config = dict(
    head_dim=96,
    d_mlp=768,
    activation='gelu',
    norm='rmsnorm',
    positions='learned',
    parallel_block=False,
    init='normal',
    beta1=0.95,
    batch_tokens=16384,
    doc_mask=True,
    z_loss=1e-05,
)
MLP neurons of a small language model. Each row is named by its layer, matrix (up: input weights; down: output weights) and neuron, and shows model dimensions 16-143. Each number is 128 + 24 x the weight over its row's rms, rounded and kept within 0 to 255. Numbers have three digits each.
After each neuron's rows, "fires after" lists the tokens most often just before its 100 highest values on Wikipedia text that the model never trained on; "fires before" lists the tokens most often just after its 100 highest values on Wikipedia text that the model never trained on.

L4.up677:110125144145164110172128088125173133127120144160155138128163156170154151143136100069169163093112089117086086101138138099159151131128141115135127130148143123092129163097131120152148121110119130101072157178161130097135105137169138138129115083139173111128124106121177135146100160123114135156118114127118119118109123105098115122096114124101150108122120096106115075123130120094147102133165
L4.down677:169139118135133152179149155142102161120138134097087148131098139100131104149127157134145137148141104132177124119179125126120102105099165126070145131109130139137112096090131110134114154149104161134114099109150122158101142172132115111103140151088120175090156129133106170115126138093101143170138114118122125129140136130160156104167098121122094080133072117115178161147143121112160131173130
fires after: "-", " (", "–", ".", "×", " "
fires before: ".", " |", " O", "-", ","

L4.up365:077111158092130140142109120109152135152148127146103162151174137111173121149115092092112157150103136133143169124090125170128156082122119122112089110142120095113143152117144134078113118165128155153110104150092183129092103122105122073142100117154167086137116150149136103109105138114137159089092137171130128096140113115132116114187131144130119145137149125128082124124127148137138188120128
L4.down365:133122145111136122188126131116108190143113151117144124123121144163113157119139132158137114131154116146133156176134123094122086133124118135141139166133177134108140158172143131115128159089157103159183157122177109132132165180143131139112128182143146155162147147088089145050118103162119139178124127094135142168138148161082152150096119129117121102165188127142093126147123112144150136115132
fires after: " |", ";", " ", " S", " L"
fires before: " |", ";", " G", " |\n"

L3.up97:125179122154154128112146120128130120144139139146145119132127130127141139140144105118137111072162118129121136126116170124147159091105126160118134118106127099109073132119136120165112143096152141108112146117148122127126143141107123112142127151120119131120124110152148141061142122172110078141124112149145098105143103128175145132181119146126117164164135117098105141129131139120081177167139
L3.down97:096138126131123123150147105159186146116117131143132113079117102160096152102147105126121077088118178149094126126141077103118135134162159129144083095150134119092134082111152121141132167121094135100086139129148144142138112100140129145091116140107174124104106095099137109123131128087179115132121122131118127127101113114116110159147082085129151150111113136158131099151080158147145114153115
fires after: " |", " "
fires before: " |", " ", " Candidate", " Boston", " |\n\n"

L3.up81:151106147173101121125125115110167145119107135147105100128106144118124120151125101174164108124111128140078096124118148108094159148110148103126105109161116102126136107165107113087130149133119160169129111116099133129112153119128152086170161111127133136069143145092107099135153133106088143107183155143140069112132140138131115143138114133105128120132079094142122122115171104088129132126133
L3.down81:086133136136113143089126134185150129161085149134143130117085154147121115137172113114149144100116164178092114124137092094129160087102116121191171111136147135089105098120152115117113141072142130098135141111090085111106138129133113138157121167101159113150121132115136081161148135150132111114139107149121153141098161126116128114155129122156114106148142103145166136162106094121176147116114
fires after: " ", ".", " Yes", " No", " cm"
fires before: " ", " Yes", "ed"

L3.up367:148150139104122169118137138128162141115122142152175185124135150109086195121134154074104137093138104117155120123157127133135146116112117102143171147090094166107143147166146139113129133138111103129120087109143121139099108089129094096115099142128089097097134141127141102112146112170121136151123184164095130160130134135134159103134106163125106154180116113121154158147114123129120125174156
L3.down367:135149120099101151188143114134158119108097158158145127103106109117080144152129110128113143098090094160093117125083124128119145148163099083081114125163126141122113135122137116147118105128124128118136101102119137122117155158118147116106142156125136141145143122124138089123127128100098106148051106100097128182127142154117117150124093128116141112152128063110182083159071121183103110138123
fires after: " |", " ", "0", " votes"
fires before: " ", " |", "0", "3", "10"

L4.up118:091120121105155145156130161112098102115146137101118191097136121110112122141101061121100102107091163120148165151144130141085117112167098117106134140123110128118123112164092117129127137163148128088140083164127132127128145135128125099158122104153150102114146094137121120125124129136115109099158116128150148121125110080126139115134171101109140127114107119161080145120098133157158113068133
L4.down118:114121160173160126127113147162142151148113129109119134131127119131154133112113125110100143124164100137112113147151143145150137137118110104137165114142120150126111111136157101121160142135155110108116140138151148144104159121142083139100098109113069158126125134130163094113142122127122121175145126153120138203118082128118109126129115123112159145177167078134196096129121108114122106141095
fires after: " |", "-", " G", " Total", " P"
fires before: " |", ":", " |\n"

L3.up331:078129136105141180130152169085119148139126120154139095138148138141158121156127191131113114145102147073107161147103163169134169087090138093125125169136093122158132135114122120121144143162163162103137119145165114106135143150094088112144109137136131131108150104136138120118175113148152137116085129111131097142155142180140139113150105113160084173122156114132110135126092132124118090081125
L3.down331:101158100158104149070157156091136133112101101111147119100165121108130103106111132111150067136153133108124145104121115147130114125099132134162116100131151132155158157157123130128116147116142142099147127113110147126140110123094112108197171152164157120141127121127110142143110097093125161133148132153186123136121118128079205130153141153123122179109112085174080078109108159151121131120106
fires after: " ", " |", "1", "2"
fires before: " |", ";", "0", "1", "2"

L4.up708:149118160130102132139158126143156147158164143119144112144101139121127127146124135128147143111162092074200151089168152125103121127157123174117093070168175157113098104106109129119173170113167122168113120133143067107155130150144126137135148108166129109158152106125140104084150114153084115114121136135112072124184120159106117128132123117095112114149134102159146109124100154130116117121125
L4.down708:144140118090097140124138112089124122100192106111153141112106145163122155127135110132108122175181141171119130100080128103162120119135143172142161110078111122140102097112118103139086131136140111152108136107137105106124163149126134148127105114082107090176182124153097144129100135137134107143167124085111146136174150119154137131147151123146110083127121071160164170122121128121102126129164
fires after: " on", " On", "On", " |", " in"
fires before: " ", " |"

L4.up706:141142130150131140135114110127138066151137112106130139128137099078112142121128119115164116132135134159141155119168123159160148148131138110089116124133121162126158154068136134116148104124162096131127116161128102156124103122122131137127156131118104108164126132133103152098133087088153172148148105119118131108131208111109125129159102127151137163057114101118114126091135156187122119100139
L4.down706:139126119104175124080159152103117134097166124122161124145140113142125087085080117097149135110135126179136122091178107105157099073117156162113100113121137153120146101156112116143136157130139133149100171111142144102154162102111125119136080115140122131080152120095108086164137104115119101187138120117108140142173138125094135118176086157108147131119151126110151134119157149058102117115136
fires after: " ", "^{", " Sw", "_{"
fires before: ",", "}", "-", ":", "ts", " and"

L4.up498:109118143142087111140147111143081131175080166121134115149092152148160127148163131155158137146139170162079143143169119119141126147133090076117162135128134128128085121102150114114148212132122154116092096179119114158130104129132111104164134105106132163119133097097102157163115132098147124121120112148151107116110101111166091124130150163147144103113147132126112167099131134151150149118162
L4.down498:114121133126141154132143137113158127126127137071137146093121125090119143098088097120092156099147138104159115140140175116158117105112147132146105128117172136124164116092105118115148079117101076143144114121102128178134109122162136122139126104155114081117121164144111115095163115157103140138127088093110137155123116089113125121120104117121128093148111084137116126119142112153151088121108
fires after: " ", " G", "200", "–", "-"
fires before: ":", ".", "–", "'", " |", ","

L3.up529:136155199126136126097069097102093116125127036149099122115145114109156080168116145152091110121110132120113153069122120125133108142142120127159110134138122126158133162139178114146150150144145097111149125118122190108145144128146152123113097140159106129099066100112139084104142127137135080148123129152085110138098135150121119098107131137118134171137151129083153157127132156109110155125140
L3.down529:118115160123154138150157164110115120097122156136110128078177115149131131086121135154114158164150137135129145178122141136117155089143104098164136108132127101153112101129127173126119155160103150099099124158123131161127153154074116158111120135132097126109119151125109135139152162144139107154133111170138104135097115128129153126126114114151133133077116117164080141105136149135113139121098
fires after: "0", "1", "2", "3", "4", "6"
fires before: "0", "1", "2", "3", "4"

L4.up462:130137143135110115119136149138117158107129142155143105124122173130097119167144151091130149091164096136147115133118104119089179110145119127095156101145108130132083154128093101130106120096130098113134146091080132126159059146101098133145117151123161117075133103158145126117152149142106100129104100114094177116133134190128186116121124116186090147154118128106068128130161153127106112136145
L4.down462:140086138141088145081132132154143089148097115126148124127172116114095163095131134159094137109115146171118119129097086123137116118104153122147118095155118091061112099100161140119156136167124127106118124121124133120128116119098134103122151145119123194141147111118102100165120129102125104127138120172129118039136157154141122105128137151094116098114099152153119159109113156131134106122130
fires after: " ", "201", "200"
fires before: ",", "0", " ", "3", "7", "1"

L3.up686:115135125142152148145131135119136121138126124133132074137151094145153137126107096104090170129151107173146117133103111122151120115128064110110136105108122105140070118103114094117116120090129111147122087199142123118146137125134121141142142092119087134125140142172157094142172139149151112148165086136112135146126186115102079098118143103133192089115169123126123135110143122150103123117119
L3.down686:120113120123128124084136114153122128172141124133142142195151057102137173134138134136086191143126125163133066068098118118117114085119118128139135107107164112114110077123123115117119137112121174111131120080123155120123157141104146129126125148147119166142105080070155099131150110143144117134136136133124159104146085118116144092104127134142121143162126118088118089108097140143143121179120
fires after: "–", "1", "2", "0"
fires before: " ", " |", " |\n", ","

L4.up142:160096155134085137135111141145127101126168129142119126155121058118119115116140120099170129128136128135160116139102128159105111149135143145101152122104126144114148101144120170123127128107174169130158119150126085154136138113128112100154107125133120128109066156164138135168154143132099116114139142106143117143200137133117125129146136096163103131129115077147125111115121149100133143131109
L4.down142:121150149116095171166158121103135163122151121116143130121139136121149109137148153166136063115160160135149156150141145121138099109109122128077136158132121132064152111132135126106131165092182117132106158104119092175067120093166123128114080130174168123123146103126109159102113123104159130100122101102106150141156118116126127114118122120150129138164148110197120152145117103144138138102148
fires after: " (", "born", " born", "-", " place", " "
fires before: " ", ":", "199"

L4.up368:108128140107108147119089122118145150152086134112157152123118084100159116143169100093143144144142150112150101104118154117133144110135140168122119176153085088095119156159127141159153137142099139088137108107124104097094088127089098129134133103112108153134068119110160141133129130143103100141102127149080116091165119106118131114130097175085101144139138103108097162184114153128163115095132
L4.down368:127133144119135097138124141072106116104123126190079110107190158126127084065113121126180079108085138124110116099122084114156141115123110093135148142123112155115136117124140127138171103126161121160137151122154148125147162145136137114099108139143151090079151133166150156117121146097132178109146124154093141135137094179099136115103103103117113109120174108150118119129129113152144130071109
fires after: " ", "."
fires before: "8", "1", "7", "9", "4"

L4.up767:109139081132116138107162127133144126142132138120118118158134092132132159095157103131161165114124107137138130111140139189143102130137123132125081159104162102112160079083158127128118143135180110097120107147160091123097141115089111129104094120178090104148090119109108111165168093117118139152125124124133108138125120148075134159130062138113155150132148125136120153073134134143105128130122
L4.down767:117120153122128130117100120101138143126119118098158141153207095145159125156166132119133131124104131119089085134087096099157116099129132137138126171117131134132121131126081105161129116153138135122135145146133102124154139144122103101156133175116118096151130127129144132105170151171157101131134157154173156120115150147130141139152159076102147165126122107125102101143106096174119107137111
fires after: " ", ".", "1", "0", "2"
fires before: ";", " ", " |"

L3.up764:110118124107137161127145176094094130098119135144192134107124139158143129143094099123103187129097128111130148142135139091143153157109144157139165128117130135086112131104137136140151119135161166103122092136139106137149120127118112124113101116126120130137094100106145117087107148142104083154124154102092153170080142116130135079135141153084138092144155081156158164160143124153124088159129
L3.down764:103140127116138097123122132098074105074135130159139121104100173104100131160179139152133128110142111080137088165151105138151135093115149126142129113128137129104124081123114105147114087090139116125118135147130107143145123142150123107121136098133125114107099149161114111108142146097150161102161112097081159155111168164119108112120172134111126087119146123109120125140115139121107146093144
fires after: " ", " |", " votes", " Coordinates"
fires before: " ", " |"

L4.up384:074145125131132135138144172170153141106141175128183114162175146147144137147107116119136102129110115080153159142138098118144142130129140169119117110147088090130103125127119120147134122090122139086117081088144076103135150119096111106118115084104104122137117154144116143124150100128150118120135128120148123135143116142130086112191132109123125153181136129111129150106081073097075130141131
L4.down384:170173110138126146146140130124109110154148143113123112088132089141121118113173153131123119153138131122123136126115180160107155120157102122201063109119135073140150118149111087132129162176151183137164149122103140124109102137119143136153099124123189129140116138168110123141129095150168164080095142142157153108154150141097126093146110120099142112118125109149110119115125130105133122165076
fires after: " |", " ", "%"
fires before: " ", " |", " |\n\n", " |\n", "0"

L3.up650:102141161129144157163114133109108161130171079114087144119174163139101096153072159132116109117118105130124153151113114146118155134104115114140152107161154134135102120144080161090094139142158098120133116143111142121144148140125159122149131162121121125134154128088149126092146157129131114143144133127134176095110138114155127159104101145154135107128129129175156102117133177125146148143128
L3.down650:103101122165115125141135163145165135110135120135110139129121088107146149146134094120119099101097097146156100121143081176158184113127119152120173134094175120100192093121153137129124154134190138118158117082105143160134121146126095139146150131117129149104118172124129146153102149148139105117101154145107113107126156149152148073099109115104122137146178140105128127144172126140154118118138
fires after: " on", "On", " On", " in", "B", "Early"
fires before: " ", "==\n", " ==\n", "==\n\n", "23"